From a checkpoint of a small transformer trained on Wikipedia: width 160, 148M tokens.
MLP neurons of a small language model. Each row is named by its layer, matrix (gate and up: input weights; down: output weights) and neuron, and shows model dimensions 48-143. Each number is 128 + 24 x the weight over its row's rms, rounded and kept within 0 to 255. A neuron's up and down rows have the sign that makes its largest values positive.
After each neuron's rows, "fires on" lists the tokens most often at its 100 highest values on Wikipedia text that the model never trained on.

L6.gate20 [116 169 125 117 153 130 148 135 103 133 117 125 125 142 135 118 106  86  96 104 163 164 170 109 123 161 155 111 128 132 151 128 151 137 169 150 119 115 132 105  81 164 100 189 132 199 124 164 107 113 140 159 158 138 104  97 107 155 147 127 134 145 101 117 113 121 131 103 135 103 147  86 135 155 131 124 100 156 139 156 145 116 115 153 116 150  95 100 137  87 124 127 137 128 146  98]
L6.up20 [137 126 126 108 130 155 142 117 150 137 166 124 133 140  87 110 117 135 147  97 158 140 166 121 117  90 128 122 104 127 101 110 110 144 125 127 132 152 129 119 117 168 167 149 133 144 124 167 125  87 111 155 149 160 139 103 145 150 126  68 150 121 108 102 115 122 156 162 152 126 149 100 145 102 131 158 157 133 132 157 151 132  83 168 130 135 140 112 164 132 140 111  67 149 106  79]
L6.down20 [101 148 130  90 178 135 128 152 139  96 113  92 175 128 128  91 113 145 145 133 171 128 185 103 137 166 121 147  98 138 107 154 126 110 140 131 123 127  92 123 104 141  93 161 140 153 173 131 105 129 131 137 137 145 116 128 129 178 139  69  86 125 101 121 114 157 117 114 146 110 122 109 121 114 160  99 171  94 126 132 141 162  96 149 120 144 112  89 116 155 124 121 130  92 117  94]
fires on: "s", " |", "us"

L4.gate504 [132 159 169 132 114 148  97 128 108  78 122 140  89 180 131  98 130  99 153 166 162 127 116 146 130 138 138 113 174 140 118 117 160 167  89 115 122 118 110 140 172 111 141 125 138 129 165 127 144 119  90 116 137 174 130  94 123 140 157 138 130  81 147 147 148 161 112 135 119 125 109  93  76  98 149 159 125 149 103 138 147 127 120 171 147 144 109 123  63 138 113 143 195 165 130 124]
L4.up504 [156 166 153 102 158 159 101  98 118  95 133 117 160 156 148 122 146  72 114 160 103 155 132  90 124 117 103 154 129 113 166  84 128 158 180 119  99 142 134 135 119 106 118 108 103  89 125 114 175 146 123 122 106 123 120 103 122 109 128 139 123 111 122 112  97 109 117 138  83 155 144 124 137 110 149 138 113 154 110 104 143 165 177 152 107 143  71 108 113 123  83 162 139 105 121 141]
L4.down504 [135 113 117 118 133  75 140 169 125 133 132  95 111 159 108 146 118 149 141 115 120 124 167 143 134 135 118 125 163 130 136 141 125 131 137 148 136 133 196 106 174 154 104  47 131 147 122 121 112 156 176 167 128 116 113 109 124 119  87 129 122  95 129 178 130 120 123 121 102 106 156 118 144 130 113 110 110  98 152 161 118  72  98  87 126 108 108 116 114 130 124  88 120  81 162 118]
fires on: " not", "7", "5", "4", "6", "8"

L6.gate248 [158 117 119 109 141 153  63 120 166 131 114 144 146 154 120 101 138 139 130 121 129  74 112 103 154 119 116 137  98 132 134 119 167  98 150 155 151 153  97 152 144 136 106 144 105 141  99 129 111 108 111 125  83 155 140 116 131 154 140 140 134 112 153 106  92  93 127 118  90 127 172 129 125 113 139 141 104  99  99 176 124 114 110 126 125 124  98 109 130  87 136 141 135 149 155 105]
L6.up248 [128 131 142 159 155 102 109 118 176 117 101 152 133 140  79 128 156 133 145 131 107 105 135 138 133 138 184 144 114 104 140 125 127 138 121 106 119 133 167 119 126 148 166 136 118 112 122 165 132 154 174  96 124 118 142  83 115 120 151 129 122  96 135  95 133  97 196 139 164 174 141  81 111 135 158 166 100 133 147  80 157 112  81 144 115 115 151 148 126 152 134 116  96 132 100 107]
L6.down248 [109 143 145 164 127  99 115 176  76 141 132  99 104 138 137 135 166 119 126  85 142 133 144 136 174 133 158 164 134 160  98 142 119 101 151 108  96 173 129  95 189 142 124 162 155 126 127 122 120 151  91 112 169 138 110 108 125 127 109 125 141 125 146 120 150 132 123 129 139 126 125 129 108 154 154 145 113 137  63 136  95 120 132 116 150 135 178 138 122 110 140 147 156  50 143 128]
fires on: "s", " |", ",", "t", "y"

L6.gate27 [142 142 129 184 183 147 112 144 114 157 136 140 124 160 147 153 130 132 130 125 141 117 127 105 123 155 128 149 139  87 159  89 106 121 111 136 148 126 136 136 102 149 119  94 149 147 153  89 137 140 175 115 122 123 153 107 116 113 124 121 133 145 153 124 151 121  95 131 175  96 131  86 129 146  91 136 134 207 117 113 126 116 147 125 104  96 173  96 115 132 136  78 115 168 160 123]
L6.up27 [181  95  93 104 107  95 130 162 116 148 124 152 114 130 146 149 127 132 114 123 138 106 118 165 106 100 117  84 144 134  87 103 134 161 115 173 142 153 120 121  92  91 136 156 115 152 121 120 115 144 138 105 105 151 118 166 135 136 129  83 149 137 112 107  97 148 110 180 152 179 130 103 135 131 149 134 132 137 121 147 101 132  85 179 134 153 125 159 156 124 105 119  95 201 125 122]
L6.down27 [115 162 125 152 144 114 143 124 125 154 125 112 142  88  86 134 169 162 147 127 115 135 168 125 134  94 133 145 131 151 122 122  85 130 116 127  75 134 169 131 137 145  76 110 142 168  94 110 119 123  98 103 175 141 118 110 120 127  82 170  95 124 122 146 108 127 106 167 146 108  93  78 136 126 114 113 132 159 119 144 167 115 117 131 133 121 122 104 116 149 124 108 152 150 117 139]
fires on: "-", " |", "s", "to"

L6.gate406 [126 130 106 155  65 162 131 134 153 116 161 165 113 127 144 129 138 169 134 156 140 101 144 111 124 138  83 108 164  81 115 169 118 114 151 132 134 129  82 127 150 112 124 107 123 136 140 122 137  77 122  68 183 115  88 148  84 118 148 143 131 125 127 146 109 152 129 150 167 134 119 110 127 149  77 116 131 141 102  93 132 122 139 121 135 157 137 117 157 133 130 128 146 100 150 171]
L6.up406 [ 96 116  96 170 120 143 135 136 100 105 102 154 105 120 103  88 113 110 140 109 114 133 138 151 115 145  63  77  88 130 137 135 102 170 174 138 143 113 119 157 117 115 124  68 131 139 110  94 127 107 183 103 169 101 117 113 130 146 126 152 124 148 134 150 141 150 149 160 118 151 169 124 163 138 129 119 118 116  98 159 139 123  85 141 127 134  96 139 134 168 150 116 120 117 108 148]
L6.down406 [129 113 134 132 168 110 129 128  91 147 144  78 128 123 167 114  93 101 136 133 154 130 106 157 128 122 138 163 139 104 101 131 177 116 138 155 152 141 166  68 113  90 128 139 111 119 147 171 114 123 112 180  96 152 138 139 121 105  81  81 126 151 126 135 133 129 166 103  99 135 150 149  84 149 161 136 120  90 153 149 129 160 143 140 131 135 108 217 130 107 127 125 132 127 108 140]
fires on: ",", " when", ".", " was"

L6.gate108 [151 132  91 181 125 156  99 104  92 122  90 164 104 104 159 169 154 102 143 140 143 104 153 121  71 128 132 127 112 115 139 138 124 180 120 170 153 129 108 133 113 167 150 104 135 130 122 136 105 116 125 110 126 156 152 138 143 130 130 147 178 130 129 127 136 144  96 102 175 139 132 115 113 120 100 125 151 158 158 153 143 145 151  81 122 162 160 110 144 122 139 124 173 133 171  57]
L6.up108 [134 104 149 159 132 124 133 140  98 131  77 118 110 124 135 106 126 129 117 124 108 149 140 158  87 110 110 165 119 115 183 147 137 120 115 156 182 100 110 117 122 134 139 174 127 115 124  85 122 120 134 100 114 157 124 166 149 116 168 116 115 123  98  99 143 101  99 156 107 101  80 102 166 138 160 107 157 113 102  83 128 142  91 107 106 132 114 121 140 100 109 120 149 102 138 120]
L6.down108 [106 140 105 145 106  84  92 144 111 156  99 138 128 123 137 191 163 142 117 114  88 137 127 102 119 156 147  94 149 159 124  98 112 106 135 158 135 162 102 132 156 142 124 142 139 130 145 130 121 164 112 127  89 136 131 141 134 115 120 148 121 126 131 107 126 145 154 187 126  91 160  99 141  91 118 144 105 142  74 173 143 131 124 145 140 128 154 161 116  89 169  75 127 130 100 130]
fires on: "s", "E", "I", "K", " |"

L6.gate552 [126  82 145 158 135 135 137 145 136 114 106 137 142 120 115 112 153 147 143 170 132 111 115  90 147 121 141 150 135 137  89 114 116 109 142 167  93 112 141 106 145 123 119 108 136 140  64 160 112  95 146 171 162 184 129 142 138 155 131 150 105 127 154 121  92 134 141  92 136 150 137 126 117 110 147 111 106 115 173 187 138 135 142 164 147 144  94 108 116 127 110 117 102 125 127 157]
L6.up552 [144 130 111 155 147 142 142 109 141 140 113 144 150 157 162 155 125 165 159 125 146  94 132 167 122 129 113 111  99 140 124  98 106 154 110  98  95 134 140 132 127 139 114 123 129  98 124 109 128 120  88 175 142 134  90 124 119 114 123  89 148 100 145 145 119 184 127 125 107 148 112 155 106 130 114 105 125  91 130 142 173  96 155 117 106 151 122 127 101 123 116 138 122 176 195 119]
L6.down552 [143 131  91 159 162  80 138 126 108 131 154 142 138 150 102 123 151 166 132 120 177 105 117 118 135 164 104 150 100 120 119 172 149  93 143 123 122 116 104 119 110 151 117 110 129 132 135 113 143  89  62 130 126 161 118 147 133 118 122  91 134  81  98 152 117 135 124  77  98 149 104 119 121 112 143 103 144 108 147 141 143 107  77 128 189 120 153 135 154 138 117 103 155 102 114 125]
fires on: " he", "n"

L6.gate623 [112 140 109 131 158 111  59 102 125 135 117 123  96 140 108  92 174 105 124 140 105 128 106 108 127 170 114 158  95  96 118  91 110 103  82 141 134 101 135 126 172 122 132 105 176 124 125 124  78 114 157 136 101 146 150  92 135 103 112 163 143 119 110 117 128 139 130 134  83 135 118 158 130 124 173 121 157 145  79 115 195 129 166 144 129 115 156 118 142 171 152 136 107 136 156  84]
L6.up623 [118 107 182 165 116 129 117 121 114 182 131 122 164 112 123 118 165 138 140 158 118 155 159 158 122 128 151 153 180 108 142 141 124 141 123 102 161 137 139 147 120 170 139 144 149  99 161 147 131 132 155  95  78 127 150 130 129 133 139 161 110  91 115 111 150 100 128 133 170  93 133 146 155 120 126 151 153 112 113 117 210 131 103 161 124 116 126 115 112 135 152 139  95 147 144 137]
L6.down623 [127 128 100 121 137  33 117 149 102 132 123 130  98 170 115 161 147 121 123 132 118 132 149 134 133 103 132 134 153 134 106 115 122 138 114 151 165  86 117 141 122 167 219 142 114 165 119 138 139 122 134 144 110 167 163 160 143 138 113 144 126  99 109  93 133 104 137 115  84 132 136 104 109 109 120 167 151 142 114 106 157 125 137 111 163 110 118 214 124 117 153 137 127 137 129 126]
fires on: "s", ")", "'", "res"

L4.gate421 [143 143 141 111 126 127 108 136 147 129 124 147 103 128 163 116 148 128 112 165 145 100 180 165 137 132  81 149  93 116 162 188 158 137  85 159 146 123 125 152 113 125 140 126 145 155 122  95 117 111 144  87 141 104 110 121  99 112 124 169 149 123 131 128 179 149 146 143 130 111 144 150 133 107  82 147 145  93 144 140 147 116 128  97 139 153 125 122 119 151 118 110 116 162 146 120]
L4.up421 [145 155 124 117  95 116 111 105 127 158 115 118 129 105  88 171 163 168 170  97 109 128 164 159 118  95 119 160 133 104 118 134 108 158 134 127  92 104 125 115 134 151 149 127 128  87 121 107 111 129 168 124 108 117 129 136 140  95 118 123 118  61 147 132 178 171 121 134 157 144 118 123  99 116  95  98 128 124 113 103 134 165 125  91 107 168 143 128 145 147 155 139 140 103 139 135]
L4.down421 [136 143 174 128 143 133 134 116 122 140 105 141 150 156 130 176 108 111 149 128 109 166 163 152  90 128 132 136 110 111 136 134 100 149 111  99  94  77 106 156 115 122 157 132 121 117 124 128 118 125 148 116 121 130 167 115 133 148 133 129 119 143 109 127 114 169 130 173  99 128 138 169 145 153 111 101 124 134 112 138 117 139 142 158 192 154  87 152 128 177 149 152 120 127 111 169]
fires on: ",", "\",", "),"

L4.gate206 [140 136  97 140 140 131 109 113 154 148 126 115 115 178 122 164 116 118 140 150 141 142 160 156  89 141 113 150  70 135 196 180 136 144 144 100 102 103  96 105  88 148 128 138 136 154  82 130 114 127 141  82 136 124 165 114  94 134 110 108 156  94 137 100 124 151  93 159 110 163 155 167 141 111 109 107 152 127 147 129 137 165 130 130 152 116 156 112 133 104 135 123 151 109 124 180]
L4.up206 [145 151 115 148 100 126 114  95 122 149 121 149 136 154 136 127 168 116 142 128 134 160 175 124 132 150 109 132  90 140 152 145 140 131 124 135 109 149 105 110  89 129 182 153 145 135 120 135 107 117 152 139 195 133 144 177 101  89 111 122 120 103  59  90 162 137 110  91 131 154 134 146 136 139 117 153 169 144 150 125 110 138 154 118 158  90 125 152 123 156 127 129 147 127 149 134]
L4.down206 [110 142 148 137 138 145 127 124 139 140 119 101 115 195 118 129  80 125 114 139 140 179 110  94 107 122 110 151 102 120 132 144 109 128 156 127 112  96 111 108  65  75 106 117 121 163 153 158 137 124 118 100 143 103 131 122 148 138 148 142 138 114 141 134 131 154 123 132 135 137 158 145 126 144 117 129 109 111  96  99 139 162 130 129 115 119 107 224 132 172 113 141 151 127 124 171]
fires on: ",", " When", " where"

L4.gate110 [146 190 193 102 131 145 132 141 144  81 152 141 114 116 119 121 135 148 144 147 146 142 139 120 180 143 131 159  96 129  52  89 120 125 124 117 157 134 133 125 108 127 172 106 130 137 101 157 146 110 140 138 103 162 143 163 102 149 137 136 101 146 107 137 105 136 110 122  90 121 151 163 131 134 126 133 108 138 122 124 112 145 141 133  92 123 106 144 105  85 124 140 134 137 128  96]
L4.up110 [114 147 150 125  62 117  90 133 106 111 147 178 147 159 145 134 173 137 122 104 110 125 133 152 166  70 164 151 106  98 114  61 148 103 113 139 126 157 110 109 125 170 118 113 122 102 187 126 133 128 129  90 138 124 160 120 108 148 128 129 139  90 158 134 138 103 172 146 110 123 166 111 121 106 106 129 130 115 124 144 150 148 155 140  56 137 129 151 155 133 153 121  91 120 156  92]
L4.down110 [146  93 129 139 130 114 170 140 143  52 121 124 122 144 136 153 118 122 119 154 125 108  93 156 106 160 140 165  98 168 113 140 114 109 114  81 110 138 156  89 150 133 138 137 135 146 131 159  99 129 136 171 135 125 151 104 143 138 146 136 137 155 135 143 123 124 119 111 137 129 116 104 123 135 122 123 123 133 151 150 107 151 148  93 163 105 153 227 124 118 101 111 157 148 152 161]
fires on: ",", " =", ";", "s", " located"

L6.gate294 [119 111 132 151 183 143 141 178 172 148 156  99 107 130 142 143 111 132 155 150 118 126 133  98 182 136 116 109 149  90 118 124 143 134 118 168 166 109 119  84 128 136 113 109 128 101  91 169 112 114 126 107  75 125  95 150 103 134 116 104 148 119  92 126 137 123 131 138 131  93 143 118 137 130 127 115  81 131 109 140 105  98 165 166 175  93 127 106 171 125 161  93 120 139 105 148]
L6.up294 [111 148 119 116 122 119 160 155 139 112 128 138 141 143  95  66 119 165 173 150 162 114  90 137  77 166  77 153 113 149 103 124 149 129 138 138  74 100 107 116 142 117 107 181 131 127 119 160 125 106  99 165 109 134 132 153  75 142 106 118 126 111 106 131 112 144 117 138 172 142  92 158 135 132 102  96 155 128 134 140 149 110 135 137 122 130 124  94  98 127 136 136 112 106 117  92]
L6.down294 [127 115 156 185 142  79 138 126 135 114 141 138 142 150 161 117 144 102 126 105 161  80 131 154 110 165 130 150 133  98 129 127 157 102 155 113 132 148 128 125 112 173 148 135 123 156  97 123  58 179 101 126 116  89 131 136 119 131 139 105 139 101 134  91  89 128  70 140 109 190 134 118 141 128 125 108 146 125 127 119 146  94 139 132 166 130 106 118  70 130 106 115 110 110 116 145]
fires on: "==", " ==", " |", " of", "n", "l"

L6.gate266 [186 135  93 127 142 143  69 124 124 127 146 161 110 109 140  52 140 109 134 112 111 118 109 144 139 142 102 165 123 145 150 153 175 128 101 159  99 131 147 143 129 101  93 141 161 142 118 123 104  98 131 112 106 174 188 121  66 103 147  99 144 125 145 106 144 132 156 111  86 122 119 141 106  98 116 154 111 142 132 102 120 141 135 124 150 170 151 101 151 125 113 112 151 153 147  91]
L6.up266 [125 166 127 115 142 141 139  94 112 126 147 118 165 145 144 103 134 121 179 120 157 109 140 141 151  98 146 161 127 132 116 127 131 102 107 131 142 135 123 112 109 167 168 108 146 153 104 116  80 153  79 146 123 150  96 140 100 133 150 116 110 108 125 122 112  98 154 137  85 128 129 120 135 114 157  95  93 118 155 133  72 182 170 146 139  96  92 117 132 103 168 150 123 113 158 108]
L6.down266 [ 95  94 159 126  89 112 112 170 173 133 126 139 129  91 115 165 130 120 126 116 113 114  98 129 139 118 111 127  88 148 131 128 158  96 135 146 125 158 102 151 166  98  99 122 154  99 126 124 132 136 119 134 128 166 148 153 107  66 149  85 123 129 146  76 183 141 140 126 106 107 140 122 126  94 123 153 137 117 136 131 128 158 127 157 152 151 131 176 109  76 116 103  73 149 126 157]
fires on: " (", ",", " and", "-", "'"

L4.gate245 [114 128 130 122 146 130 129  77 144 134 118 159 131 127 174  91 136 164 145 107 134 159 104 110  96 171 129 126 166  87 104 122 142 107 104 151 130 108 118 144 103 126 173 176 143 145 156 126 122 114 136 102 140 141 139 165 100 123 157 123 159 167 119 133 119 151 133 112 115 152 160 137 121 136 137 179 133 176  91 129 122  97 106 130 141 119 147 141 127 117 136 148 162 156 167 138]
L4.up245 [162 114 103 114 105 133 133  95 137 100 171 108 118 168 142 159  77 171 145 105 118 139 111  99 136  86 148 109 124 133 137 116 157 164 137 171  98 143 100 131 159 122 181 113 177 133 127 101 109 141 109 126 129 116 149 155 156  97 143 147 141 123 141 161 137 130 124 102 131 154 115 125 126 132 103 150 148 177  70 147 153 114 122 143 127 117 107 125 160 157 155 153 109 119 124 135]
L4.down245 [149  97 102 170 122 167 114 135 147  71 168 123  67 104 145 155  97 112 143 141 159 133 115 124  91 106 111 140 115 160 137 115  83 110 158 136 148 149 124  87 114 124 129 112 146 191 121 145 129 147 159 146 108 125 127 123 154 160 172 104 133 116 116 118 140 129  82  79 103 127 104 150 107 136 161 102 161 155 133 152 105  95 161 124 117 137 140 170 155  88 159 109 145 126 114 162]
fires on: " was", " United", " is", " Sep", " Mar"

L4.gate583 [154 102 125 144 148 123 130 123 124 134 131 109  89 121 126 121 159 139  90 134 122 125 162 109 132 100 109 141 142 125  89 119 156 131 133 143 131 167 138 135 155 123 136 131 117 119 113 118 126  91 124  75 185 197 147 137 102 100 126 130 114  93 103 107 142 162 145 117 106 137 137 150 127  88 141 126 165  89  85 130 137 118 153 160 114 137 178 133 157 122 185 121 166 171 107 137]
L4.up583 [120  89 116 135 136 136 164 118 139  82 152 122  80  85 136 154 167 168 117 153 123 104 113 154 147 148 129 120 130 145  89 161 125 144 130 152 137 152 156 110 120 129 155 137 123 169 112 170 136 126 114 126 173 143 130 141 129  79 126 114 117 134 130 148 129  82 135 138 132 179 128 132 145 119 105 158 167  92  99  96 118 128 163 135 167 117 192 149 137 126 177 148 155 203  89 111]
L4.down583 [146 126 165  95 132  93 129  86 119  86  96 131 134 146 128 153 175 133 109 117 161 101  91 109 143 127 148  86  92  84 141 140 116 141 113 160 137 125 133 134 144  79 129 156 139 149 159 139 144 132 109 131 124 136 142 100 152 110 122 130 119 111 126 121 117 135 146 118 126 141 110 139 121 159 131 139 143  99 151 141 150 106 114 133 111  88 130 255 151 120 145 144 125 120 165 119]
fires on: ",", "),", "\","

L4.gate558 [101 130 156 153 121 108 105 117 149 133 151 148 145 130 177 118 130 132 180 157 150 133 137 126 131 131 120 127 106 138 123 153 135  87 119 113 105 137 116 148 141  80 145 132 143 133 127 117 139 105 184 130 157 110 159 156 127 125 147 158 134 122 125 100 112 145 128 127 116 101 107  97 115  98 110 147 121 152 162  93 152  82  93 123  88 166 129 133 139 121 100 162 174 106 159 143]
L4.up558 [150 137 147 114 136 126 112 135  77 141 139 141 141 108 138 136 151 147 110 130 118 182 156  91 153 123 111 122  77 146 114 148 124 106 148 132 151  79 103 165 102 128 118 138 121 124 128 160 164 139 146 139 111 158  81 138 134 148 134 127 113 125 142 108 140 169 127 146 100 163 100 184 102  98 142 136  84 122 119 117 134 133 156 174 122 163 135 153 125  93 126 165 172 136 101 123]
L4.down558 [131 137 158 123 121 112 145 122 133 140  63  82 124 119 120 158 123 134 138 113 146 136 152 152 122 147 201 137 103 112 146 138 151 157 140 199  84 102 102 113  82 122 104 120 154 127 147  94 122 123 129 119 152 121 132 119 120 126 137 141 145 107 160 132 159  71 129 137 122 113 143  91 143 173 106 113 100 126 142 127 110 139 110 123 158 135 143 147 108 146 134 119 152 122 141 136]
fires on: "1", "4", "2", "3", "6"

L6.gate22 [185 147 149 133 139 148 110  99  86 121 125 140 132 115 152 107 149 105 130 176 129  93 174 118 116 155 150 130 112 137 120 129 134 139 121 141  92 103 117 146  91 139 142 154  93 112 116 133  82 115  92 145 149 162 136 116 138 115 138 126 139 126 124 122 105 143 128 125 143 111 105  99 128 118 165 106  78 133 124 151 117 120 134 209 127 138 200 119 103 120 119  92 135 149 104 134]
L6.up22 [128 158 127 154 132 131 169  97 121  81 142 142 114 125 113 177 108 127 125 137 123 123 174 119 152 109 146 151 114 153 172 151 101 142 100 136 116 100 124 164  74 160 123 130 128 158  76 150 108 136  86 134 128 121 115 141 103 144 133 119 140 113 108 130 159 127 101 125 127 130 131 170 119 100 102 181 110 130 146 112 157  86 150 158 127 116 116 125 118  92 159 133 144 107 117 139]
L6.down22 [160 115  98 124 128 102 119 144 130 121 153 145 123 174  96 128  96 159  83 167 117 114 147 120 147 146 112 119 143 111 133 122 131 160 139 154 101 141 141 104 175 147 135 128 112 110 118 126 185 179 168 109 110 154 101 160 125 127  87 133 153 120 120 129 113 127 139 126 102  97  82 123 128 101 121 125 139 124  99 113 162  98 149 167 120 101 107 158 155  93 143 114  72 120  58 147]
fires on: "n", "in", "w", "al", "un"

L6.gate343 [ 92  68 106 154 129 147 143 152 193 123 111 140  86 162 110 119 130 112 135 152 122 131 107 146 135 124  98 171  76 106 106 113 127 147 150 157 155 120  91  78 191  93 134 141 180 136 127 116 106 133 113 145 122 131 164 172  89 136 146 129 142 181 110 112 146 126 103 146 116 114 117 138 106 135 115 106 133 119 116 145 115 105 136 117 143 121 128 101 133 103 146  96 113 122 123 113]
L6.up343 [168 131 133 121 122 115 146 176 177 132 127 131 136 113 163 130  84 134 130 151 108 130 137 185 124 136 120 120 157  93 130 133 175 187 156 159 100 126 124 119 154 108 130 113 130 103 183 113 113 129 113 113 125  84 109  97 129 152 115 169 118 100  86 157 163 124 146 112 111 150 128 129 108 142 131 112 147 113 158 124 136  81 115 149 126 131 171 142 120 157  98 128 156  83 133 114]
L6.down343 [101  98 139 104  98  86 159 139 129 149 147  98  98 140 144 145 106 128 130  96 108 125 125 138 105 129  96 155 102 144 169 110 114 105 165 163 142  94 117  87 145 142 135 131 137 167 103 127 113 149 128 132 109 115  95 105 128 109  99 141 119 129 136 146 167 103 165 100 108 110 101 117 140 138 156 130 129 167 167 159 128 148 102 120 153 147 127 161 162 103 140 145 176  97 101 157]
fires on: " is", "-", " are", " was", "E"

L4.gate550 [166 119 106  78 128 134 109  96 131 157 139 122 110 154 138  86 155 132 143 136 114  78 137  84 139 125 120 142 113 125 123 132 112 104 130 160 119 128 115 117 119 147 128 106 172 102 117  92 120 127 112  98 136 162 112 134 114 138 127  91 163  92 124 112 141 121 115 177 124 148 157  95 147 111 121 124 140 126 132 150 127 170 131 116 113 153 108 114 156 120 172 134 161 141 123 136]
L4.up550 [143  92 100 129 118 107 149 112 114 137 152 172 127 153 118 120 185 122 146  94 140  89 158 126 129 111 133 115 113 142  90 117 149 146 114 159 124  69 120  94 105 129 109  99  97 124  89 152  93 117 135 119 137 130 102 123 110 152 172 129 146 125  62 110 144 132 142 143 101 134 152 121 143 133 127 113 103 111 120 120 105 155 103 154 149 103 151 130 172 122 100 161 106 182 165  92]
L4.down550 [121 140 143 125 121  62 127 127 162 154 141 117 130 149 137 134 109 123 120  99 113 112 124 153 128 105 126 108  90  84  88 110 125 124 131 149 126 152 118 117 106  92  95 137 100 103 137 131 132 125  90 135 131 142 114 167  61 130  91 120 130 126 120  87 159 131 152 125 138 142 147 135 136 149 145  98  81 150 134  97 110 159  91 106 146 105 130 165  89 145 135 122 133 127 132 133]
fires on: " –", ",", "),", " and", " /", " Pld"

L4.gate44 [134 130 106 112  78 126 138 133  81 140 137 136 117 115 122 173 125 119  98 136 142 131 151 134 126 175 140 124 125 119 103 154 155 130 119 121 144 145 117 155 107 139  92 151 122 163 132 130 149 136  84 112  93 115 134  84 136 122 110 123 194 135 171 100 133 140 151 118 132 114 129 160 101 117 106  74  93 108 143  73  91 164 124  96 154 150 117 123 132 129  77 157 170 145 149  97]
L4.up44 [137 147  93 114 140 149 144 113 110 107 190 132 107 150 139 193 135 151 165 132 142 112 117 144 154 171 131  86 143 112 137 123 125 167 125  95  79 118 135 138  95 126 143 125 121  92 102 144 117 150 126 101 133  99 138 121 157  71 126 140 135 155 146 164 103 118 119 119 144  93 135 123 185 155 112 139  70 133 104 143  90 143 161 119 112 132 127 157 131 130 130 158 133 124 155 100]
L4.down44 [107 148 131 159 138 159 112 161 133 159 101 145 148 152 124 105 114  91  85 131 148 159 131 111  98 119 136 132 113 139 113 124 106 143 123 115 142 164  86  98 191 141 159 162 134 149 140 118 137 100  97 146 110 145 143 135  86 127 116 109 137 164 110 166  95 122 132 143 120 142 135 132 123 110 147 143 159 161 162 123 121  74 144 145 142 113 134  85 110 149 185 183 116 132 134 136]
fires on: "M", "w", "tra", "re", ".", "ho"

L4.gate190 [159 161 124 111 109 126 118 144 167 136 115  94 142 100 150 139 148 139 151 119 140 137 157 191 158 129 131 115 118 119 120 200 152 177 133 111 132 113 128 141 117 126 123 121 130  59 103  99 104 120 123 113 148 139 143 143 144 142 118 152 119  98 138 133 122 170 128  91 155 113 111 112 106 125 100 120 135 124  86 156 108  91 111 111 168 144  88 127 138 155  96 114 144 144 115 114]
L4.up190 [104 130 116 152 141 108 133  91 135 145 163 142 117 117 126 155 125 117 145 164 165 129 165 167 111 167  75 106  96 129 182 133  87 119  89 145 118  96  94 127 162 147 112 112 154 122  97 130 127 139 176 121 152  83 143 138 146 118 125 127 131 117 106 129 158 133 114  94 172 107 176 124 170 199 153 123 101 133 135  98 118 131 124 123 159  94 103 128 104 129 147 124 100 120 103 186]
L4.down190 [100 153 141 138 127 197 106 140 120 115 114  88 125 138 160 149 130 126  80  78  99 161 121 112 104  96  97 150 100  90 116 132 157 129 154 136  91 123 161 124  91  59 121 158 100 150 136 153 114 105 151 120 104 125 150 132 103 114 181 185 145 128 102 158 118  93 113 136 133 116 166 142 140 123  85 147 126 101 130 112 114 157 106 128 136 170 138 139 166 139 180 128 127 129 121 118]
fires on: ",", " time", " year"

L4.gate251 [149 110 139 100  98 165  75 110 153 139 132 129 155 110 151 124 127  63 150 107 116 110 164 124 101 142 161 131 146 130 138 161 141 148 116 142 147 149 101 136 150 130 148 131 123 176 148 162 192 108 148 108 192 123 124  74 127 139 113 155 163 155 105 119  90 117 182 101 149 146 139 129 116 114 124 106 127 140 138 100 100 136 113 152 134 161 108 108  98 117  93 167 130 139 127 157]
L4.up251 [169 118 122 113 149 153 114 163 141 119  91 154 171  98 114 149 129 138  99 146 108 128 155 127 116 132 144 125 120 112 149  95 142 147 109 175 131 101  91 129 113 135 115 150  98 150 201 162 132 154  95  82 127 128 105  72 145 115  83 111 133 152 140 167 139 117 126 145 122 109 121 183 140 114 109 127 145 102 134 151 114 110 117 136 124 107  79 107  99 144  88 131 127 121 139 137]
L4.down251 [130 109 161 140 122  90 120  74  96 148 108 124 122 125  91 145 129 103 137 116 150 145 161 166 117 133  90 115 130 176 104 129 158 127  98 129 130 109 116 170 168 146 146 135 117 133 179 111 140 124 126 117 156 144 145 118 161 124 134 141 155 133 111 162 109 164 146 114  80 136 153 128 153 153  90  98 110 148 114 133 130  81  88  80 119 118 105 137 134 144  64 107 145 160  79 155]
fires on: "1", "8", "0", "2", "4", "3"